Part of a small language model's weights: 8 layers, tied embeddings.
MLP neurons of a small language model. Each row is named by its layer, matrix (gate and up: input weights) and neuron, and shows model dimensions 256-351. Each number is 128 + 24 x the weight over its row's rms, rounded and kept within 0 to 255. A neuron's up and down rows have the sign that makes its largest values positive.
After each neuron's rows, "fires on" lists the tokens most often at its 100 highest values on Wikipedia text that the model never trained on. A number after a token or word is its count.

L3.gate607 [117 103 107 114 153 116 104 134 117 179 104 113 118 132  99 136  64 133  64 145 112 138 147 155 120 142 112 142 147  94 142 142 125 139 140 143 145 113 102  95 122 138 133 139 160 132 127 168 114 130 158 149 115 136  94 143 137 128 159  85 118 117 128 134 109 130  50 148 138 128 156 134 106 154 148 116 149 169 113 139 126  94 103 147 117 154 125 134 179 106 145  93 134 130 146 105]
L3.up607 [117 163 150 128 151 142 114 141 166 130 114 107 110 130 120 170 113 144 104 110 104  92 130 148 124 152 101 129 148 161 100 108 141 107 171 166 136 144 128  99 138 129 156 138 130 105 107 137 129 127 168 108 154 139 119 120 125 192 133 189 124 101 101  97 138 165 163 158 144 142 139 119 112 125 124 132 134 139 161 107 150 127 115 108 108 153  97 175 151 145 159 121 148  93  81 123]
fires on: "and " 75, "/ " 6, "or " 6, "& " 5, "; " 4

L3.gate348 [168 135 137 118 115 136 132 146 140  93 109 110 127 145 159 148 125 122 131 127 151 128  99 154 158 110 111 100  84 171 125 136 138 151 141 160 100  78  91 123  82 100 131 127 144  99 137 120 141 121 102 122 120 135 136  87 166 108 126 116 115 138 127 144 110 148 112 146 106 149 103  99 146 142 149 100 136 145 159 126 124  83 138 114 119 135 174 143 102 112 135 148 130 115 109 102]
L3.up348 [109 131 107 139 161 176 129 131 133 156  83 142  74 113 129 125 141 137  97 121 126 140 148 109 147  96 133 140 138 171 153 107 134 111  99  82 128 101 114 133 138 154 175 137 139 131 131 110 157 128 116  91 106 144 113 112 134 115 138 140 133 125 152 122 141 106 104 143 111 158 139  86  98 144 104 148 149 156 146 118 121 143  83 158 117 114 102 110 118 180 117 135 133 145 118 137]
fires on: "re" 58, "- " 17, ": " 9, "— " 5

L3.gate289 [113 162 107 160 160 156 111 170 143 115 149 143 132  95 143 126 145 118 131 120 135 118 102  88 160 150 142  92 162 150 135  53 127 109 124 105 129 108 176 146 121 126 137  98  99 153 135 108 141 126 169 160  94  72 133 121 116 121 143 164  87 105 110 128 138 146 122 163  81 136  97 136  91 120  75 125 144 127 114 101 137 133 146 138 120 107 104 114  82 134 199 155 111 149 118 122]
L3.up289 [111  99 130  98 144 128 113 105 138 122 124 153 120 106 110  94 131 129 146 103 147 138 128 121  91 129 146 129 121 144 170  90 105 170 122 145 148 135 135 156  68 132 152 122 137 136 132 112 139 177 130 131 171 131  82 150 122 170 108 134 134 114 112 143 118 129 134 121 150 188 143 115 142  65 131 133 135 139 116 123 108 160 116 138 123 143 156  97 106 118 150 144 154 158 104  96]
fires on: "would " 14, "can " 14, "will " 11, "is " 10, "ed " 4

L3.gate624 [ 97 144  92 120 131  96 169 120 141  93  71 141 155 151 126 172 109 156 102 195 126 106 116 111 121 140 129 121 142 142 146 127 116 115 116 103 148 123 127  82 104 157 123 129  86 130 134 134 123 154 115 156 110 179  79 122 134 116 136 139  76 135 101  93  81  87 119  79 120 120 139 120 103 129 120  91 121 150 102 121 138 132  88 154 129 144 136 137 156 104 127 118 185 147 120 124]
L3.up624 [150 134 140 113 143  80 121 132 110 131 116 126  97 119 151 141 137 133  93 144 103 142 143 102 146 155 148 152 111  91 120 171  84 129 129 129 155 110 124 146 123 120 168 117 130 136 120 161  90 145 141  92 149  92 131 129  99  97 181 144 148 152 163 162 113  96 102 105 128 138  95  99 141 127 137 110 158 161 138 138 141 142 103 104 138 111 117 125 142 139 129 139 126 102 108 130]
fires on: "2" 31, "1" 31, "6" 8, "time " 7, "8" 5

L3.gate897 [126 122 158 123 168 106 140 164 117 131 127 101 150 118 140 130 117 168 105 142 114  90 127 113 145 128 147  46 151 198 153 119 113 128 125  81 104 149 176 156 111 108 142 111 164 132 141 139 125  56 119 169 133 156 119 134 133 109 117 122 138 168 132 136 118 126 145 122  99 121 127 161  88 126 143 113 158  98 101 175 125 120 162  84 117 127 160  77 182  88 117 135 136 118 128 100]
L3.up897 [106 127  75 106 171 138 141 135 134 161 116 119 130 136 117 144 136 111 147 170 115 150  75 137 118 137 147 128 143 111 127 120  99 150 145 132 133 113  87 202  93 146 121 148 102 117 104 115  91 136 127 161 110 151  98 118 115 125 116 128 144 166 188 130 112 132 130 140 152 120 113 151 155 100 120  78 149  85 137 116  96 176  96 144 106 100 117 100 159 140 179 133  92 142 155 126]
fires on: "°" 44, "′" 39, "\n\n" 8

L3.gate442 [117 139 136 109 143 146 150  94  85 124 106 105 121 117 147 128 167  82 127 107 120  95 111 163 147 138 101 142 140 122 122 137 131 126  89 109 112 141 133 151 100 126 171 142 139 135 133 121 170 166 101 116  95 114 120 118 118 135 132 106 120 146 137 149 136 123 163 139 153 152 130  89  78 124  95 128 137 124 134  86 117 131 118  97 134 146 147 115 131 144  76 132 124 136 128 138]
L3.up442 [132 126 112 130 118 126 113 120 126 161 129 165 105 126 147 107 148 106  73 122 135  86 150 126 125  79  72  98  99 104 141 130 124  80 104 122 117 131 118 153 115 110 124 190 116 174 139 129  91 104 119 115 159 130 101 103 109 152 112 141 150 132 139 126 153  84 149 104 145 174 105 136  93 113 110 115 108 114 143 134 100 133 104 141 135 124 124  78 162 129  73 168 141 164  85 142]
fires on: "-" 71, "; " 12, "and " 5

L3.gate78 [126  84 107  71 126 158 134 137 125 112 132 139 154  89 131  81  82 111 110 154 124 122 112 142 173 141 163 112 106 145  77 149 154 110 158 126 129 153 157  88  91 148 136 127 119 101 140 119 135 131 115 100 147 113 133 129 126 150 122 152 120 125  89 147 136 128 142 136 151 148 104 144 106  98  84 159  80 155  76 146 104 107 139 121 167 105 127 101 110 136 123 134 113 193 132 113]
L3.up78 [117 116 113 158 125 124 133 171 120 141  81 102 148 146 146 131 121 143 164 110 144 118  90 132 148 137  88 138 107 100  99 150 145 153 112 150 136 110 139 127 155  84 133 148 116 140 115 136 136 155 159 120 110 123 133 130 121 117 118 141 116 127 122  90  98 120 124 134 137 112 134 139 150 164 172 141 130 130 130 148 158 170 144 117  77 101 125 147 100 144 105 121 157 105 117 152]
fires on: "S" 31, "z" 17, "." 8, "Tak" 7, "determined " 5, "formed " 4

L3.gate809 [134 137 127  84 124 116 147 136 156 159 154 104 121 138  63 147 131 130 136 115 131 158 130  92  94 133 112 139 183 150 169  53 128  83  94 113 136 158 131 115 123 105 130 100 112 126 121 124 169 115 193 146 112 166 112 133 166 136 148 158 135 154 115 168 146  93 113 116 127  76 100 117 114  94 151 121 110 144 138 156 114 146 167 135  93 136 156 121 126 107 122 175 145 124 150  66]
L3.up809 [133 160 123 104 142 142 126 143 121 157 136 101 148 157  61 170 127 105 109 132 134 153 107 175 103 125 137 151 125 139 169  68 101  77 103  87 113 161 124 159  83 120 136 115 137 129  87 139 177  89 178 111 103 156 151 110 148 122 174 110  81 117  93 144 130  62 133 143 107 125  93  94 121 124 131 143 127 114 166 147 167 152 150 140  76 117 108  73  94 136  83 106 137 135 148  80]
fires on: ";" 24, ":" 17, ");" 9, "," 5

L3.gate943 [125 125 129 116 119 164 117 112 146 137  72  99 133 102 123 121 114 130 113 147 157 158 113 122  94 118 103  89  84 101  98 126 107 155 169  99 111 115  95 173 107 172 142 136 127 124 130 115  84 123 147 113 127 122 139 113 146 167 110 110 137 112 111 126  84 108 131 155 144 124 143 168 133 141 135 133 108 117 135 112 141 146 128 152 128 100 109 129  92 115 125 113 125 117 126 180]
L3.up943 [151 123 126 131 159 148 114 135 148 171 105 173 127 186  97 159 114  94  88 169 110 120 118 125 132 136 139 148 138 129 150 138 188 110 113 128 106 137 157 142 115 155 156 119  83 116 111 127 123 134 112 104 115 126 133 153  98 124 129 123 121 138 110 151 104  88 138 138 128 120 115 120 111 108 163 127 121  91 114 114 121 115 169 129 120  87 126 176  80 121 138 169 140 110 169 141]
fires on: "." 40, "J" 7, "50" 7, "w" 6, "4" 4

L3.gate177 [141 158 135 114 138 124 167  90 126 117 123 132  89 137 128 104 154 113 141 112 110 129  99 105 174  87  95 121  97 123 139 125  97  85 122 141 144 161 108 121 144 117  76 163 149 132 149 122 115 146  82 139 109 160 137 114 106 103 142 183  94  90 118 123 130 139 167 116 166 114 142 108 131 125 125 126 134 158 117 122 137 126  84 105 105 167  96 111 148 102 125 138 115 126 125 133]
L3.up177 [118  98 132  81  98 131 130 178 125 114 106  97 104 145 139 165 165 199 149 134 118  98  73 124 120 105 118 133 125 126 136 189  81 114 117 144 152 120 116 109 108 131 145 143 109 152 134  85 117 122 166  94 133 110 103 100 119 166 158 129 138 104 108  98 117  83 133 135 196 116 117 112 141 137 182 138 147 139 125 109  74 119 127 158 111 166 109 132 176 126 133 113 143 139 203 139]
fires on: "| " 33, "–" 18, "2" 12, "3" 11, "1" 7

L3.gate849 [138 138 155  83 105 143 131 147 117 149 134 104 122 138 153  76 123 129 158 130 127 112 130 157 128 123 152  93 143  76 128 104 133 112 119 104 164 135 108 154 107 100 122 157 143 150  96 133 151 101 153 111 134 136  85 149 120  71 142 125 168  90 180 142 116 105 140 130  96 131 102 158 144 142 142 111 158 167 114 129 159 126 150  98 130 103 120 126  91  99  80 147 124 169 112 156]
L3.up849 [117 128 147 112 113 156 156 140  83 125 105 180 144  93 155 128 108 109 136 153 156 156 163  86 114 148 131 153 122 122 103 122 156 119 120 125 130 117 127 139 124 108 150 129 120 122 121 109 119 127 132 112 125 125 129 150 116 109 118 109 154 146 149 133 102 111  98 118  89 117 147  99 138  94 121 136 174 118 134 116 188 114 171 135 169 140 112  99  98 125 182 119 155 132 108 108]
fires on: "3 " 19, "1 " 15, "ou " 9, "13 " 6, "ama " 5, "4 " 4

L3.gate281 [ 78 111  98 134 108 107 140 153 116 130 139  94  66 104 140 139 142 140 163 123 121 142  85 117  70 107 112  76 123 149 117 109 128  70 125 117 163 162 174  88 124 169 126 139 125 132 131  99 179  75 122 107 121 140 118 142 117 122 149 169 140 130 131 111 124 115 131  93 131 101 118 146 209 140 165 159 132  96 145 133 110 136  96 150 110  97 147  89  98 150 157 162 163 139 140 127]
L3.up281 [110 136 105 156 146 106 144 153 141 150 132 153 144 148 143 130 115 138 127 130 145 129 108 117 104 145 119 137 186 165 183  96 108  90 119 155 105 131 117 112 170 119 151 141 138 142 139 159 135 130 122 122 113 159 141  88 136 103 140 163 119 138 106 108  86 125 160  82 155  84 166 160 182 142  81 146 103 131  94 158 139 115 122 129 127 135 127 171  96 123 139 138 114  88 140 155]
fires on: "197" 15, "195" 12, "198" 12, "200" 12, "196" 11, "199" 10

L3.gate333 [ 78 121  88 106  81 144 148 157 184 150 137 188 137 143 118 105 143 104 128 135 136  71 147 116 143 146 108 113 110  87 108 131 111 100  90 160 115 116 121 106 160 129 127  97 156 119  84 113 163 111 170 123 163 118 145 115  75 169 106 157 128 130 175 105 156  94 124 145 149 143 159 119 138 108 140 105 113 105 137 123 146 178 115 147 128 130 141 162 151 119 127 133 112 141 103 150]
L3.up333 [122 182  64 118 140 120 116 159 174 154 133 125 158 146 149  95 130  96  60 179 158 118 131 131  94 124 125 127 146 115 104 125 118 121  82 142 114 121 118 101 167 118 121 143 120 103 133 153 143 125 130 139 115 145 122  99 108 124 154 161 134 126 153 104 127 129 110 130 136 163 129  89 149 122  93 116 116 124 147 157  99 159 140 114 146 119 143 162 184 136 124 139 135 146  96 102]
fires on: "5" 37, "2" 10, "3" 9, "4" 8, "s" 7

L3.gate739 [188 115 157 117 148  96 121 108  87 166 108 138 141 108 154 157 139 165 108 139 141 119 120 139 130 154 123 102 136 127 130 125 135 133 121  87 114 134 137 153 165  91 114 105 107  97 139 162 130  98 133 160 133 138 109 120 150  83 135 164 124 101 131 133 153 110 135 137 153 163 179  97 122 137 161  96 147 132  94 143 113 112 101 131 139 106 122 119  98 152 146 147 120 176  91 126]
L3.up739 [136 138  66  97 129 100 109  97  74 121 111 115 137 157 164 147 140 126 116 157 138 128  92 136 129 117 102 131 155 170 117 151 171  93 155 118 133 117  98 124 183  96 113 135 120 132 107 146 137 109 131 109 105  99 132 114 150 101  93  98 104 111 128 104 170 115 152 136 169 153 155  98 132 125 145 125 177 138 136 116 113 106 112 125 102 142 101 134 130 128 121 124 124 117 139 134]
fires on: "\n" 86, "\n\n" 7, "| " 5

L3.gate706 [123 114  93 109 173 133 125 136 135 118 138 123  94 141 118 146  96 132 153 144 103 137 135  91 116 108 107 136 115 146 130 133 109 130 129 158 143 168 105  79  91 103 148  98 140 138 154 119 130 102 118  99 134 137 113  60 124 131 130 146 112  92 138 187 123 154 128 121 135  92 155 140 156 126 139 158 112 183 122 152 176 107 163 116 147  89 115 115 129 165 142 121 112 131  88 146]
L3.up706 [101  59 101 140 124 135 144 137  90 158 128 149 162 145 106 150 112 142 134 149 115 103 103 109 105 152 106 104 131 173 134 123 114  94 140 112 155 162 142  98 134 153 111 134 105 175 148 155 138  81 135 132 163 138 142 127 117 100 144 117 115 122 115 139 128 139  94  89 145  92 144 160 143  72 171 137 122 157 135 186 137 122 159 150 142 110 113 135 133 138 104 130 109 128 162 133]
fires on: "198" 16, "200" 14, "199" 11, "600" 5, "400" 4, "OR" 4

L3.gate382 [160 140 151 152  93 148 166 111 167  76 187 109  85  93 145 126  97 161 145 124 129 126 113 101 109 129 114 144 133 134 120 134 157  94 137 183 126 128 124 109  94 126 132 117  85 109 155 122 121 135 109 107 117 171 149 129 125 119 188  98 127 108 133 150  94 149 135 114  87 133 139 114 133  99 149 113 157 181 148 109 154 164 157  81 111  84 157 128  94 128 118 147 138 163 145 115]
L3.up382 [111 143 105 131 130 127 128 123 153 124 115 151 120  82 114 127 125 132 186 126 157 145 126 139 144 136 124 182 113 186 144 139  95  84 168  99 120  74 129 174 118 191 154 151 107  84  86 127 143 104 136 123 123 126 162 136  94 177 101 151 141 114 120 168 106 141 121 126 152 140 139  80 150 134 108 161 187 175 117 170 109 138 146  98 170 116 145 143 160 121 117 123 110 150 151 143]
fires on: "| " 59, "; " 15, ": " 4

L3.gate519 [169 178 148 129 127 129 122 105 153  89 120 161 130 123 128 109 106  80 106 140 149 117 126 144 126 151 145 162 120 123 126 136 123 145 101 154 172 155 148 123 117 141  89 145 103 140 131 156 125 124 116 144  84 122 126 145  84 122 146  95 147 121 106 119 159 174 158 130 122 110 104 146 141 141 152  98 124 121 125 117 174 142 120 116  97 123 101 111 123 132 140 123 119 115 132 104]
L3.up519 [120 101 136 113 113 167 126  93 160 170 109 107 123 108 123  94 144 133 126 162 174 127 130 123 152 108 149 135 105  95 112 153 112 166 128 101 139 169 148 166 117 135 119 110 128 136 103 133  78 123 100  89 129 126 153 106 114  99 172 122 132 130  81 136 149 108 141 123  75 176 132 122 113 120 141 155 141 133 112 121  97 122 126 142 117 140 109 164 100 143 128 134 109 139 160 101]
fires on: "| " 57, "(" 29, "- " 12

L3.gate418 [137 109 131  98 151  90  90 101 149 130 126 147 126 142 164 130 133  64 108 150 147 108  99 154 145 123 105 108  97 143 138  77  88 147 108 145 167 140 183 147 138 170 158 147  91 153  93 155 125 156 117 142 147 165 111 141  94 159 153 142  97 141 135 171 160 120 133 147 112 147 103 122 100 137 145 130 124 163 146 139 134 111  93  94 136 144 144 111 126 160  85 118 135 110 137 107]
L3.up418 [141 125 136  80 135  94 101  81 122 104 114 141 129 159 114 101 134 106 104 103 105 133 101 133 146 152 134 130 120 130 151 147 101 118 117 151 122 129 163 128  83 162 151 150 117 116 121 122  86 143 105 122 158 143  97 132  79 100 124 162 125 126  66 136 133 103 128 131 140 171 122 149  77 121 125 114 133 150 168 120 130 115 151 120 122 159 129 122 128 103 111 160 130 144 139 144]
fires on: ", " 57, "), " 21, "\n  " 8, "; " 7

L3.gate556 [126 119 124  98 118 156 127 132 132 144 121 153 135 140 136  97 118 118 165 156 121 137 159 136 146 113 126 119 141  77 144 114 136 105 128 121 127 140 101 118 133 112 165 121 121  86 138 145  82 163 128 112 160  75 139 163 121 150 145  98 123 146 117 127 123 154 106 124 110 109 133 147  91  81 192 112 158 120 175 136 154 134 176 145 112 115 115 180 111 150  75 131 102 141 104 159]
L3.up556 [122 143 116 128  84  82 155  98  76 189 135 186 140 137 109 104 187  98 116 116 124 119 184 136 145 131  91 172  96 133 121  95 128 161 106 147 137  93  91 123 130 138 139 115 110 117 122 157 153 126 137 110 119 110 142 119  87  90 120 124 166 140 135 142 133 124 120 116 177 149 133 113 134 110 155 122 198 112  97 108 133 120 106 116 155 109 152 136 151 139 111 111  82 170 155 137]
fires on: ", " 18, "and " 17, "S" 8, "&" 6, "K" 5

L3.gate452 [ 95  97 105 142  99 175 175 150 141  98 147 126 144 125 138 155 148 120 120 176 159 138 161  95 146 124 151 119 143 101 130 151 128 127 123 145 113 124 113 154 161 149 167 137 185 128 108 122 130 147 162 143 126  95 120 180 133 116 130 146 114 158 169 133 124 138 106 111 122 134 123 130 162 132 148 152 168  97 149 127 105 162 170 101 116 124 131 129 141 189 168 125 137 164 107 124]
L3.up452 [143  96  97  79 127  72 150 106 130 151  87  82 140  71 115 144 121 124  81 156 155 139 157 118 135 114 119 124 173 108 129 116 142 104 100  79 133 105 129 102 155 173 151 117 169 128 119 128 129 125 156 133 149 149 122 112 107 116 192 158 151 129  76 116  97 114 137 126 107 126 133 105 117 128 129 170 152 116  91  91 120 165 127 167  85 161 113 124 131 173  81  91 138 163 130 133]
fires on: "″" 22, "°" 21, "′" 11, "." 7

L3.gate678 [153 111 132 126 143 120 110 113 127 140 117 153 126 173 131 154 126 126 141 183 166 106 187  90 122 150 102 133 118 138  89 115 122  93 141 130 140 159 119 137 139  91 158 120 137  98 138 154 120 102  97 153  85 123 115 168 124 139 126 176 110 143  99 115 115 129 110 156 126 118 149  99 122 111  83 143 188 138 139 114 127 144 149  97 125 145 112  92 179 124 148  93 125 151 141 119]
L3.up678 [165 145 119  99 121 133 149  97 103 112 125 123 152 163 134 148  78 147 153 151 159  93 104 146  92 121 130 133 131 137 139 135 139  92  92 140 116 116 112 155 107 109 118 116  76 150 115  98 116 153 152  92 134 140 132 106 141 157 102 167 107 144 162 100 125 131 162 136 118  95 117 118 100 116 134  99 104 145 147 139 130 135 154 115 121 119  85 136  83 138  96 130 105 174 122 103]
fires on: "% " 35, ":" 7, "two " 5, "," 4, "11" 4

L3.gate165 [183  84 125 138 139 133 118 116  97 148 124 129 134 123 137 138 147 150 114 140 112 107 115 112  96 129 147 110 172 155 143 113 140 137  91 101  80 104 138 119 145 100 123  90 142 125  96 136 110 115 132 149 119 103 128 129 137  89 154 114 137 140 128 139 142  94 141 115 197 141 121  96 146 136 131 134 159 125 103 121 104 103 114 155 115 112 120 136  93 146 155 149 137 144 105 105]
L3.up165 [152 132  99 132 123  88 112  82 126 133 152 147 153 156 130 128 166 138  92 156 141 145 115 113 154 151 126  93 142 172 153 138 153 125 141 100 118 133 130 137 152 145 139  96 130 121  88 146 153 116 132 149 126 109 152 162 156 106  98 139  84 104 149 100 171 113 161 149 160 181 176 140 127 109  97 122 148 173 118 104  85 125  99 158 165 141 113 122  83 178 126 135 164 142 113 132]
fires on: "\n" 83, "\n\n" 10, "| " 5

L3.gate126 [136 128  86 135 168 128 140 141 126 139 136 153 160 151 114 124 142  98 125 144 143 138 131 141 122 128  68 151 108 142  83 139  77 125 105  98 149 118 121 109 138 114 180 139 160 101 141 143 132 105 152 121 110  95 177 130 170 138 138 124 105 132 124 127 113 114 145 144 149 122 101 140 114 123 133 128 128 131 159 129 148 135 106  61 109 139 163 122 150 127 109 130  92 115 132 144]
L3.up126 [133 148 144 127 121 158 116  98 151 150 125 176 135 121 157 154 114 115  86 109 138 165 139 158 130  90 121 143 123 140 165 194 126 180 103 152 140 158 123 117  94 122 134 167 117 115 161 122 120  82 137  94 118 150 153 135 121  85 152 106 102 155 161 158 105 114 149 163 130 120 121 165 129  92 106  73 148  84 162  70 119  93 127 164 141 146 161 150 142 138  80 192 154 155 139  84]
fires on: "and " 60, "& " 12, "-" 7, "L" 5, "ap" 4

L3.gate39 [145 127  98 160 171 154 130 123 138 164 110 123 127 104 113 101 165 101 121 130 133 163 163 133 119 112 110 129 154 120 139 114 145 133 139 162 149 124 155 117 152 136 141 103 121  85 147 170 125 170 121  95  65  97 112 161  92 120 139 123 108 116 148 108  84  94 141 125 103 135  82  99  97  79 161  84 130 119 133 131 111 111  85 155  92 158 134 120 141 115 103 164  43 121  97 133]
L3.up39 [108 125 150 106 147 167  93 122 116 107 109  87 101 172 136 124 133 115 127 144 107 134 116 109  93 177 129 131 136 103 137  92 139 153 149 127 103 134 132 178 117 142 154 131 150 110 151  94 107 179 122 136 113 165  98 118 155 131  93 141 126 138 115  95 168 149 129 112 126 170 168 167 116 128  89 170  90 125 134 118 119 133 157  81 128 118 139  77 147  99 156 124 134  86 121 101]
fires on: "and " 65, "or " 7, ", " 4, "-" 4

L3.gate726 [101 109 123 160  88 136 138 101  83 128 135 126 106 143 169 170 117  95 116 146 104 153 117 147 131  77 124  97 152  88 109 121 159  84 124 128 145 110 128 162 156  91 130 117 154 170 105 184 132 165 131 101 110 141 168 103  79 121 134 165 116 125 146 107 144 142 144 122 133 143 130  91 138 117 124 175 105 138  85 155 122 121 126 128 151 144 159 113 101 189 159 111 152 102 176  50]
L3.up726 [155 106 127 150 125 135 124 105 122 170 134 143 112 148 106 159 107 123 172 156 128 111 101 144 150 124 128 155 138 104 141 111 142 129 100 106 117  96 155 101 105 135 132 102 117 151  81 136 170 158  98 124 125  87 152 112 118  72 102 127 108 168 144  85 103 126 128 133 115 104 158 114 126  88  97 147 159 127 129 143  38 133 102 135 125 100 134 124 150  93 143 106 169 169 127 123]
fires on: "dis" 30, "Con" 14, "con" 14, "Dis" 9, "rec" 4

L3.gate956 [128  92 141  99 134  81  71 107 147 144  81 144  89 136 126 121 116 112 138 116 139  97 120 128  94 126  88 154 143 102 109 145 122 149 164 110 202 173  99 140 151 147 146 120 115 105 138 164 164 125 158 137 110 115  83 112 116  61 115 122  80 104 125 162 122 135 132 113  88 151 182 138 143 151 141  79 177 118 132 175  97 124  94 130 139 134 159 191 147 115 120 146 110 161  91 150]
L3.up956 [ 94 151 158 114  94 123 129 124 177 151 100  94  93 118 142 123 162 135 124 151 101 109 163 129  99 140 103 153 156  85 152 112 147 121 154 117 125  88 127 106 193  87 145 118 103 128 166 139 133 115 155 120 155  99 112 116 169  90 114 125 124 133 142 142 142 113  96 129 134 110 164 143 140 107 120 112 150 105 122 112  95  77  94 152 101  93  90 129 147 155 136 118 130 151 121 109]
fires on: "St" 26, "= " 11, "Dr" 5, "Z" 4, "/" 4

L3.gate708 [139 152 130 134 123 151  92 132 170 131 125 164 163 145  99 126 108  74  81 159 105 130 136 171 123 131  99 117 139 115 118 113 114 132 152  85 122 157 143 162 138 147 116 135 127 119 125 117 148 148 111 106 128 127 137 160  73 101 121 136 146 161 156 131 118 110 100 116 127 154 119 110 137 135  74 131  98  97 136  98 108  88 106 116 100 117  83  86 118 123 150 137 142  89 151 145]
L3.up708 [108 130 114  88 112 153 140 149 122  95  89  89 123 154 124 120 147 129 160 112 136  98 130 145 147 128 112 158 154 128  97 125 129 120 134 164 152 131  91 113 171 140 129 164  89 117 142 104  83 133  97 130 111 114 151 149 163 114 117  75 146 133 127  94 142 154 118 130 128 156 171 146 127 129 131 122 168 126 136 137 128 141 121 154 165 186 120 153 162 135 136 133 118 142 133 136]
fires on: "(" 35, "a " 32, "director " 5

L3.gate1010 [108 129 118 134 132 154 150 170 121 126 131 137 138 122 139 118  99 133 109  96 110 127  97 105 144 130  93 109 120 109  84  94 123  96 159 117 146 144 140 134 140 117 110 116 143 140 132 166 127 134 111 136 110  98 144 122 195  89 164 148  70 100 135 144 107 110 166 152 133 171 140 115 114 156 153 145 131 120 120  82 146 120  85 154 157 118 136 164 149  92 123 139 124 143 114 113]
L3.up1010 [101 114  80  72 131 163 160 130  98 102 140 128 147 107 126 134 132  66 138 121 130 147 132 158 137  82 159 101 133 138 134 118 135 112 163 103 110 132 143 146 131 100 147 128 133  82 106 140 119 171 118 163 132 109 103 153 114 116 149 155 126 104 117 142  85 130 172 147 124 143 122 114 103 121 139 176 148  99 120 113 152 112 101 140 124 149  96 123 125 134 112 132 108 121 144  95]
fires on: "could " 20, "can " 20, "may " 11, "ocy" 6, "will " 5

L3.gate869 [130 126  94 143 126  90  91 153 139 129 139 120 136 138 122 109 164 119 112 178 153  96 133 154 130 149 137  72 114 149 147 158 123 148 124  88 137 131 131 120 151 103  91 105 126 100  85 124 160 139 128 153 136 162  92  80 128 108 139 122 132 121 127  64  99 113 137 141 163 136 136 150 153 149 114 138 133 172 119  97 141 125 160 160 124 133 125 142 155 112 116 172 129  98 121  96]
L3.up869 [156 147 137 130 142 117 118  93 151 127  75 118 188 168 109  89 155 134 116 102 118 148 107 133 114 166 125  90 120 126 160 135 116 116  90 127 112 103 133 112 110 145 132 104 126 137 120 136 154 139 104 165  91 111 120 130 182  85 114 110  94  80 130 131  96 134 159 148 167 118 113 165 116 132 143 130 132 174 123 174 143 143 129 182 132 105 116 136 100 136 124 154 130 131  81 151]
fires on: "| " 36, "- " 16, "; " 14, "\n" 6, "and " 4

L3.gate85 [125 141 136 114 118 134  99 135  92 135 109 132 142 149 129 108  84  99 106 134  92 103 115 111 171 114  85 111 134  74  83 140 131 167 104 118 139 141 137 137 127  99 127 118 116 100 122 120  64 128 167 142 193 159  97 101 128 133 176 101 187  98 106 115 115 133 121 144 108 126 142 139 141 122 101  92 109 120 113 167 126 141 128 120  87 155 124  94 110 114 139 193 139 143 132 136]
L3.up85 [102 103 113 113 165 136 168 153 116 133  94 141 135 111 156 125 138 115 146 143 118 107 135  90 139  84 138 112 144 100 156 115 159 103 119 141 150 117 108 124 110 143 139 158 154 119 134 103 175 132 112 112 125 143 118 101 149 163  93  54 118 119 171 103 106 124 120  94 110 100 131 132 114 162  86  74 117 112  99 151 153 141 105 190  87 141 105 144 128 143 151 116 120 143 159 160]
fires on: "°" 26, ":" 18, "′" 13, "+ " 8, "where " 6

L3.gate658 [140 148  96 126 118 180 148 157 157 134 109 114 105 135 129 148  89 175 130 128  99 119 120 133 113 142 145 166 124  64 105 143 113 129 104 103 127 139  65 113 119 122 124 139 155 117 134 129 156 130 132  59 144 103 157 114 141 112 130 122 126 147 155 169 122 146 122 146 161 140 109  81 160 138  88 161 106 170 163  92 112 139 138 142 146 143 169 188 147 119 138  92  93 141 168 107]
L3.up658 [115 131 159 143 140 141 112 115 161 120 148  96 142  96 126 157 108 132 127 119 134 141 141 132  86 140 112 189 124 116  90 122 168 103 115 109  40 130 124 149 117 144 116 117 119 113 162 137  97 144 133 132 122 151 165 125 137  86 136 130 130 151 155 120 116  72 135  98 137 171  98 127  92  64 117 108 142 179 136  88 101 120 170 148 139 154 163 167 136 141 123 151 181 115 142 103]
fires on: "4" 63, "3" 29, "4 " 6

L3.gate898 [107 124 106 129 104 112 142  93 139 161 145 106 120 109 106 130 149 143 150 164 134 112 113 176 130 106 114 127  96  91 136 146 150 124 133 160 154 152 103 119 102 153 133  86 110  77 130 117 127 114 105 133 124 116 125 117 137 125 119 164 159 139 131  80 117 148 117 124 153 179 114 118 121 109 130  93 139 114 145 117 144 118 138 106 155  89 109 153 156 124 128 135 173 139  90 158]
L3.up898 [139 137 137 160 103 139 152  97  98 194 115 199 130 152 123 119 146 140 114 113 151 114 137 142 100 158  99 143 141  95 108 116 148 154 152 114 132 111  90 126 105 147  80  63  93 119 170 106 123 149 115 157 102 100 158 130 118  77 166 137 128 158 112 124 118 157 137 166 149 158 119  95 106 109 149 112 141 148 133 115 148  78 144 147  68 131 128 157 144 106  89 106 107 116 147 123]
fires on: "and " 32, "or " 14, "–" 10, ", " 8, "to " 7, "| " 6